python train.py --num_hidden_layers=8 --hidden_size=640 --num_attention_heads=10 --num_key_value_heads=10 --head_dim=64 --intermediate_size=1280 --vocab_size=50257 --hidden_act="tanh_gelu" --norm="layernorm" --norm_place="pre" --norm_eps=1e-05 --positions="learned" --qk_norm=false --attn_scale=0.125 --bias="all" --tie_word_embeddings=false --parallel_block=false --init="normal" --init_std_qkv=0.0262 --init_std_o=0.0 --init_std_up=0.0262 --init_std_down=0.0 --optimizer="ademamix" --learning_rate=0.000205 --beta1=0.9 --weight_decay=0.79 --lr_head=0.00414 --max_grad_norm=2.0 --warmup_steps=473 --schedule="wsd" --decay_fraction=0.798 --decay_shape="linear" --final_lr_fraction=0.1 --batch_tokens=[32768, 65536] --max_seq_len=1024 --doc_mask=true --train_tokens=521500000 --max_steps=11173 --dataset="wikipedia_en"
MLP neurons of a small language model. Each row is named by its layer, matrix (up: input weights) and neuron, and shows model dimensions 48-143. Each number is 128 + 24 x the weight over its row's rms, rounded and kept within 0 to 255.
A block is one neuron, or neurons of one layer that tend to fire together. After each block is what it responds to, as a language model described it from the Wikipedia text at the highest values.

L3.up375 [117 117 138 114 133 111  95 110 124 141 100 153 124 117 152 113 113 142 134 145 117 110  93 110 151 120 115 121  72 123 109 158  85 154  88 120  98 118 111 159 147 111 163 133 105 169 126 115 121 154 105 118  88  99 142 162 114 113  93 147 142 102 139 149 113 125 137  94 120 120 132 169 105 116 126 146 142 138 170 128  92 100 107 113 135 149 105 110  76 139 136 126 118 155 137 157]
L3.up597 [176 142 157  97 157  96 121  97 149 131 129 125 134 119 164 105 109 120 108 123 128 103  84 169 114 166 153 117  77 122 144 114 120 130  72 135 125  72 152 146 146 115 142 110 156 151 150 113 116 100 135 144 162  87 128 132 113 122 100 110 137 118 137 143 126 136 153 110 157 173 133 119 146 119 129 108 116 105 142 108 140 165  90 161  69 140 163 116 124 122 104 122 109  99 130  98]
L3.up895 [133 108 158 117 157 111 135 116 186 117 131 143 129 123 144  99  89  89 138 154  88 101  87 173 144 133 122 111 104 106 136 117 112 128 104 138  83  89 129 160 146 109 144 109 161 139 139 125 129 115 114 115 151 132 131 161 119 121 140 115 139 106 136 134  80 133 169 155 142 144 116 115 121 168 139  90 129 125 137 128  56 159 135 139  69 151 111 114 108 101 103 139 111 115 128 150]
L3.up1062 [152 159 105 166 117  89 160  92 159 116 132 114 153 115 140 107 101 169 116 151 117 106 124 164  89 120 140 158  57 125 162 113  47 134 154 144 128 109 152 190 116 149 111 156 143 102 127 133 131 109 133 169 118 116  94 111  99 101 138  77 131 107 156 141 114 127 172 102 140 145 130 102 130 140 170 109 114 121 116 133 132 186  76 159  72 155 108 145 115 144 101 131  80  97 117 132]
Description: Final digits of numbers. The last digit or piece of a number, usually the final digit of a year, such as 195'0', 199'0's, 180'1'; also distance figures and model-number hyphens like SSBN-728.

L5.up41 [127 115 104 132 163 142 140 126 121 106  91 150 146 117 100 135 122 145 149 115 138 144 141 129 159 138 120 120 132 120 140  79 145 132  85 142 129  97 114 108 125 130 156 104 138 141 164 119 130  65  73 126 157 133  89 128 112 202 160 102  68  88 108 160 116 152 162 100 122 143  92 111 120 114 151 119 181 130 116 122 129 125 199 132 114 103 121 113 139 140 136 113 131 136 105 125]
L5.up92 [118 127 164 133 148 138 181 147 115 121 150 140 154  70 125 131 136 120 122 150 122 148 107 113 150 163 127  91 140 127 119 114 138 126 132 155 131 127 146 117 129 146  90  66 152 114 128 132 129 118  96 144 133 166 115 130 107 132 100 134  98  85 154 106 109 147 159 127 133 161  84 115 138  93 143  76 118 156 135 101 153 132 181 108 192 121 129 119 136 108 155 104 142 150 107 154]
L5.up220 [133 115 108 116 108 118 142 126 108 157 115  85 136 135 105 159 148 173 156 143 100 123 144 150 170  79 117 106 147 148 159 108 142 162  99 142 106 124 103 137  97 181 147 102 155 111 172 113 144 121 110 174 166 126 164 153  97 141  80 103 110 111 152 173 139 102 117 100 124 121  76 112  95 115  86 142 129 154 169 127 102 151 157 123 148 156  76 119 143 109 154 129 118 115  97 117]
L5.up247 [113 107 114 143 135 133 119 144 155 127 139 121 139 133 104 145 153 115 139  93 141 103 145 129 129  62 121 197 104  94 136 128 146 117  92 115  69 134  84 121 134 147 143 131 131 165 133 101 124 116  99 177 138 106 144 114  95 126 145 140 123 145 157 176 142 133  99  33 118 119 128 150 113 158 171 102 147 139 111 125 135 121 129  89 146 142 118 110 116 164 151 163  89 152 123 137]
L5.up630 [115 136 120 106  98 134 144 110 117 117 147 154 140 114 192 101  99 134 113 133 110  81 137 125 143 134 134 184 160 149 119 166 193 168 144 117 104 128 112 134 116 160  71 107  79 162 132 132 143  67 106 145  99 108 112 171 126 127 191 130 115 117 134 132 112 148 150  62 130 140 156 166 132 123 121 143 138 119 122 122 113 134 138 125 132 121  90 131 126 131 127 155  78 121 153 114]
L5.up717 [101  98 158 152 140  94 185 123 120 110 144 147 124  56 104 118 103 113 132 136 142 160 157 159 155  72 138 120 153 112 154 107 134 114 154 130  30 154  86 111 106 162 116  67 134  97 145 143 150 112  98 142 140 169 148 152 113 147 152 129  85 107 135 152 117 134 130 103 158 175 123 111 119 127 167 114 119 136 136 135 154 108 138 108 137 136 101 137 130 161 133 128 142 154 140 102]
L5.up889 [145 133 137 140 133  97 119 134 119 113 118 112 147 134 133 159 125 103 169 154  91 109  80  93 124 101 124 113 143  92 159 150 102 119 143 153  83 121 140 142 109 123  92  99 124 126 165 129 152 142  93 152 125 103 165  74 131 129  94  93 121 119 104  92  98 126 159 117 123 122  94  93  89 110 137 140  89 147 152 131 105 125 135 123 146 146 117 136 134 137 133 111 129 117 133 148]
L5.up1041 [ 86  96  85  97 137 142 139 151 139 134 111 129  99 114 108 138 135 122  84 107 125 155 174 143 164 142 115 166 121 139 140 128 149 127  95 164 145 148 128 156 144 116 146  78 102 116 124 136 114 107 127 154 117 133 124 152 128 117 124 143  84 136 125 186 115 113 130 128 151 130  70 142 104 150 201 163 141  91 115 172 110 156 133  93 130 115  65  87 124  79 132 129 109 160  92 147]
Description: Start of quoted text. First token or word piece just after an opening quotation mark, as in "in|vestigation", "d|iverse", "g|ung-ho"; more weakly, tokens after brackets or line starts.

L2.up472 [123 137 133 150 201 113 161 110  84 121 160 129 163 153 124 121 127 136 130 132 120  77 140 152 143 142 128 164 113 128 103 144 128 111 138 137 102 133 124 120 122 140 162 130 114 157 158 101 104 103 144 181 156  87 119 131 101 158 106 118  90 127 114  68 111 126  86 182 142 115 132 167 133 139 112 116 141 122 133 121 172 123 108 149 119 116 156 112 126 119 136 156 118 100 159 114]
L2.up1274 [133 148  95 151 122 104 158 145 194 148 174 135 130 121 134 122 106  85 105 102 108 100 129 117 170 164 156 163 140  72  91 167  95 148 142 171 111 110  68 109 116 140 116 105 116 137 154 125  92  90 129 190 116 105 112  73 127 116  93 104  92  97  74  74 137  96 113 159 137 100 134 135  62 125  90 116 133 132 123 123 177 126 166 123 127 150 114 137  84 157 126 167 119 123 137 142]
Description: Paragraph-opening "In". Mostly "In" opening a new paragraph before a year or phrase (In 2016, In addition); also table-header words and span verbs like lasted, runs.

L2.up671 [126 128 136 137  91 123  95 104 179 144 138  99 122 128 132 110  99 137  81 103  98 103  93 137 198  93 116 152 126 137 149 112 113 153 106 152 142  94 116 125 120 102 158 130 137 144 159 103  92 144 130 197 143 118 120 172 117 104 117 165 143 122 124 142  72 135 153 115 136 152 141 165 126 138 146 105 101 136 107 111  85 100 123 139 172 119 139 130 136 141 112 104 110  85 133 151]
L2.up1208 [130 112 124 112 129 149 109 103 141 119 134  83 129 121 172  88 104  97 100 125  87  88 151 147 112 105 118  97 142  95 214 134  91 140 138  98 113 119 152 160 156 121 144 127 136 161 131 137 139 143 138 117 142 130 104 147 102 113 125 112 118  78 163 122  85 106 163 104 110 132 128  82 166 132 131  72 163 144 122 104 109 126 127 110 120 123 133 215 115 109 151 132 107 192 133 136]
Description: Final digits of years. Final digit of four-digit years split as "194"+"0", often round decades like 1980s or 1950, plus other small number tokens.

L5.up37 [164 108 110 146  70 135 139 133 138 113 127 111 140 162 102 133 114 103 104 124  88  91 102 107 117 148 144 131 126 121 168 131 137 148 149 111 112  89 117 137 147 118 111 135 130 136 120 163  93 181 135 147 159 120 133 141 103 114 142 108 126 109 127 102 146  78 111  92 170 129  89 107 163 122 118 104 149  92 119 110 120 120 117 157 156 140 163 135 147 153 161 135 132  74 135 171]
L5.up279 [131  92  92  89 150 132 128 141 105 126 136 102 143 157 130 121  61  81 117 126 118 103 126 160 108 128 164 153  68 131 127 127 127 159 111 100 130 150  88 161 144  99  95 125 137 131  99 120 162 156 118  97 116  88  85 129 143 120  73 140 117 108  89 120 137  90 109 136 122 127 154  95 126 148 148 142 164 122 161 142 116 105 186 116 121 108 131 128 118 114 120 138 110 153 127 141]
L5.up296 [117 115 124 124 112 154  98 117 156 124 166 180 145 164 110 143 134 143 165 109 128 120 112 139 116 138 134 141 133  98 181 124 112 153 133  97 157 159  96 114 131  81  89 140 160 142 207 150 112  91 126 164 134 104 117 103 118 117 134 121 103 138 144 126 109 115 132 101 159 149  99 139 143 151 139  87 130 174  85 131 121 106  99 105  98 115 111 161 136 112  99 155  87 155 128 110]
L5.up503 [ 82  97  66 120 121 143 140 110 104 107 133 137 145 138 167 133 117 150  90 128 137 156 120 127 144 137 113 113  85 113 119 148 119 150 119  98 118 140 103 171 119 175 119 125 105 161 116 148 100 135 119 104 162 100 104 125 156 128  55 140 119 138 120 131 123 122  93 130 108 111 128 149 160 134 132 101 108 161 145 161  77 125 143  98 149 109 149 155 166 115 112 122 145 120 154 129]
L5.up878 [120 164 114 112 145 158  97 134  90 113 166 128 139  92 101  86 119 137 111  85 106 132 140 147 119 129 150  76 109 119 138 129 152 110 148 141 150 146  92 126 137 101 133 109 143 168 142 158  75 148 148 154  99 121 133 128 101 127 158  83 148 110 105 111 123 137 125 112 166 142 130  91 127 163 130  94 122 122 145 115 116 150 154 132 172 112 136 118 135 128 102 117 127 177 147 153]
L5.up1019 [122 103 105 119 151 127 127 117 103  87 140 158 233 161 141 144 123 145 128 171 126 111 134 139 120 123 117 176  81 118 162 146 129 135 125 122 106 136 107 146 146 118  82 142 110 191 147 112 126 113 137 156 148 113 114 115 162 110  80 110 125 130 119 137  95 103 108 155 101 143 147  93 114 204 152  72 139 118  95 126 112 110 115  95 127 119 113 122 143 103 146 100  90 138 131 134]
L5.up1133 [154  92  99 150 105 149 116 140 166 119 169 107 157 152 144 125 130 142 151 144 177 106 146 135  81 100  92 159 120 122 152 128 125 167 141 118 125 150 131 190 157 131 126 137 128 167 143 127 128  92 164 145 111  90 100 103 148 140 100 117 123 115 176 150  78  99 170 121 153 140 132 109 105 119 127 106 143 139 146 101 110  93 153 140  91 121 132 152 142 113 115  95 120 160 140 146]
L5.up1208 [187 107 118 157 138  72 130 114  86 126 132 118 139 110 115 142 128 113 101 145 110 101 122 106 112 125 157 122 131  97 120 147 121 199 170 173 134 124 110 139  94 162 124 126 105 188 161 127 110 125  61 134 185  92 121 120 157 120 130 106 154  93 161 145 103 137 133 131 132 106 201 128 143 107 148  82  97 121 134 112  89  99 125 121 144 123 117  97  89  87 146 124 124 106 134 152]
Description: Year final digit. Final digit of a four-digit year split after its first three digits, in dated prose like in August 199-3 or born in 194-7.

L3.up511 [173 163  90  98 171 128 149 150 107 114 158 134 141 102 136 117 124 164 145 160 114  99 155 153 107 121 138 186  99  88  91 153 144 125 168 128  66 131 123 100  95 131 158 138 142  67  97 101 117 106 101 139 132 150 118 111 111 142 133  85 128 157 142 100 146 137 145 164 165  85 101 140  76  86 140  87 182 123 169  98 161 100 150 108 112 153 135  73 116 170 136 182 149  78 118 143]
L3.up793 [165 145 158  98 150 120 152 132 111 113 115  87 140 130 137 136 151 132 145 154  98 102  88 136 144 149 145 122 135 130  89 123  96 146 124 117 139 157 153 152 134 159 130 129 139 129 117 126 134 110 130 138 140 143 154 130 111 134 133 124 127 152  87  98 125 123 135 111 133 110 121 153 107 132  93 152 103 121 105 117 152 119 131 133 126 120  91 110  76  71 150 141 162 130 123 168]
L3.up1044 [139 143 135 163 131 139 154 161 117 136 138 146 130 131 145 146 124 147 110 153  99 138 140 122 148 108 136 167 135 116 104 134 132 116 134 117 134 114 131 119 113 177 145 150 129  57 114 139 146  81 117 121 112 155 159 104 130 121 115 144 123 146  90 122 159 128 149 161 139 130 122 140  88 132 132 112 139 132 139 147 140 132 175 121 134 107 104 103 110 162 144 101 135 150 131 157]
L3.up1141 [174 157 121 150 106 134 131 133 120 125 148 115 132 141 113 121 137 128 135 137  94 129 119 116 130 136 156 168 172  58 108 141 125 120 145 167 108  98  99 144 119 128 140 144 101 118 162 137 120 140 117 171 111 115 144 100  40 123 115 158 122 143  94  80  98 108 134 161 122 154  95 156 125 126 124 117 136 156 118 137 160 117 155 122 145 114 157  98 118 144 136 146 122 134  93 142]
Description: Preposition "in", sentence-initial. The word "in" as a preposition, most strongly as "In" opening a new sentence or paragraph ("In 2002", "In general", "In the following").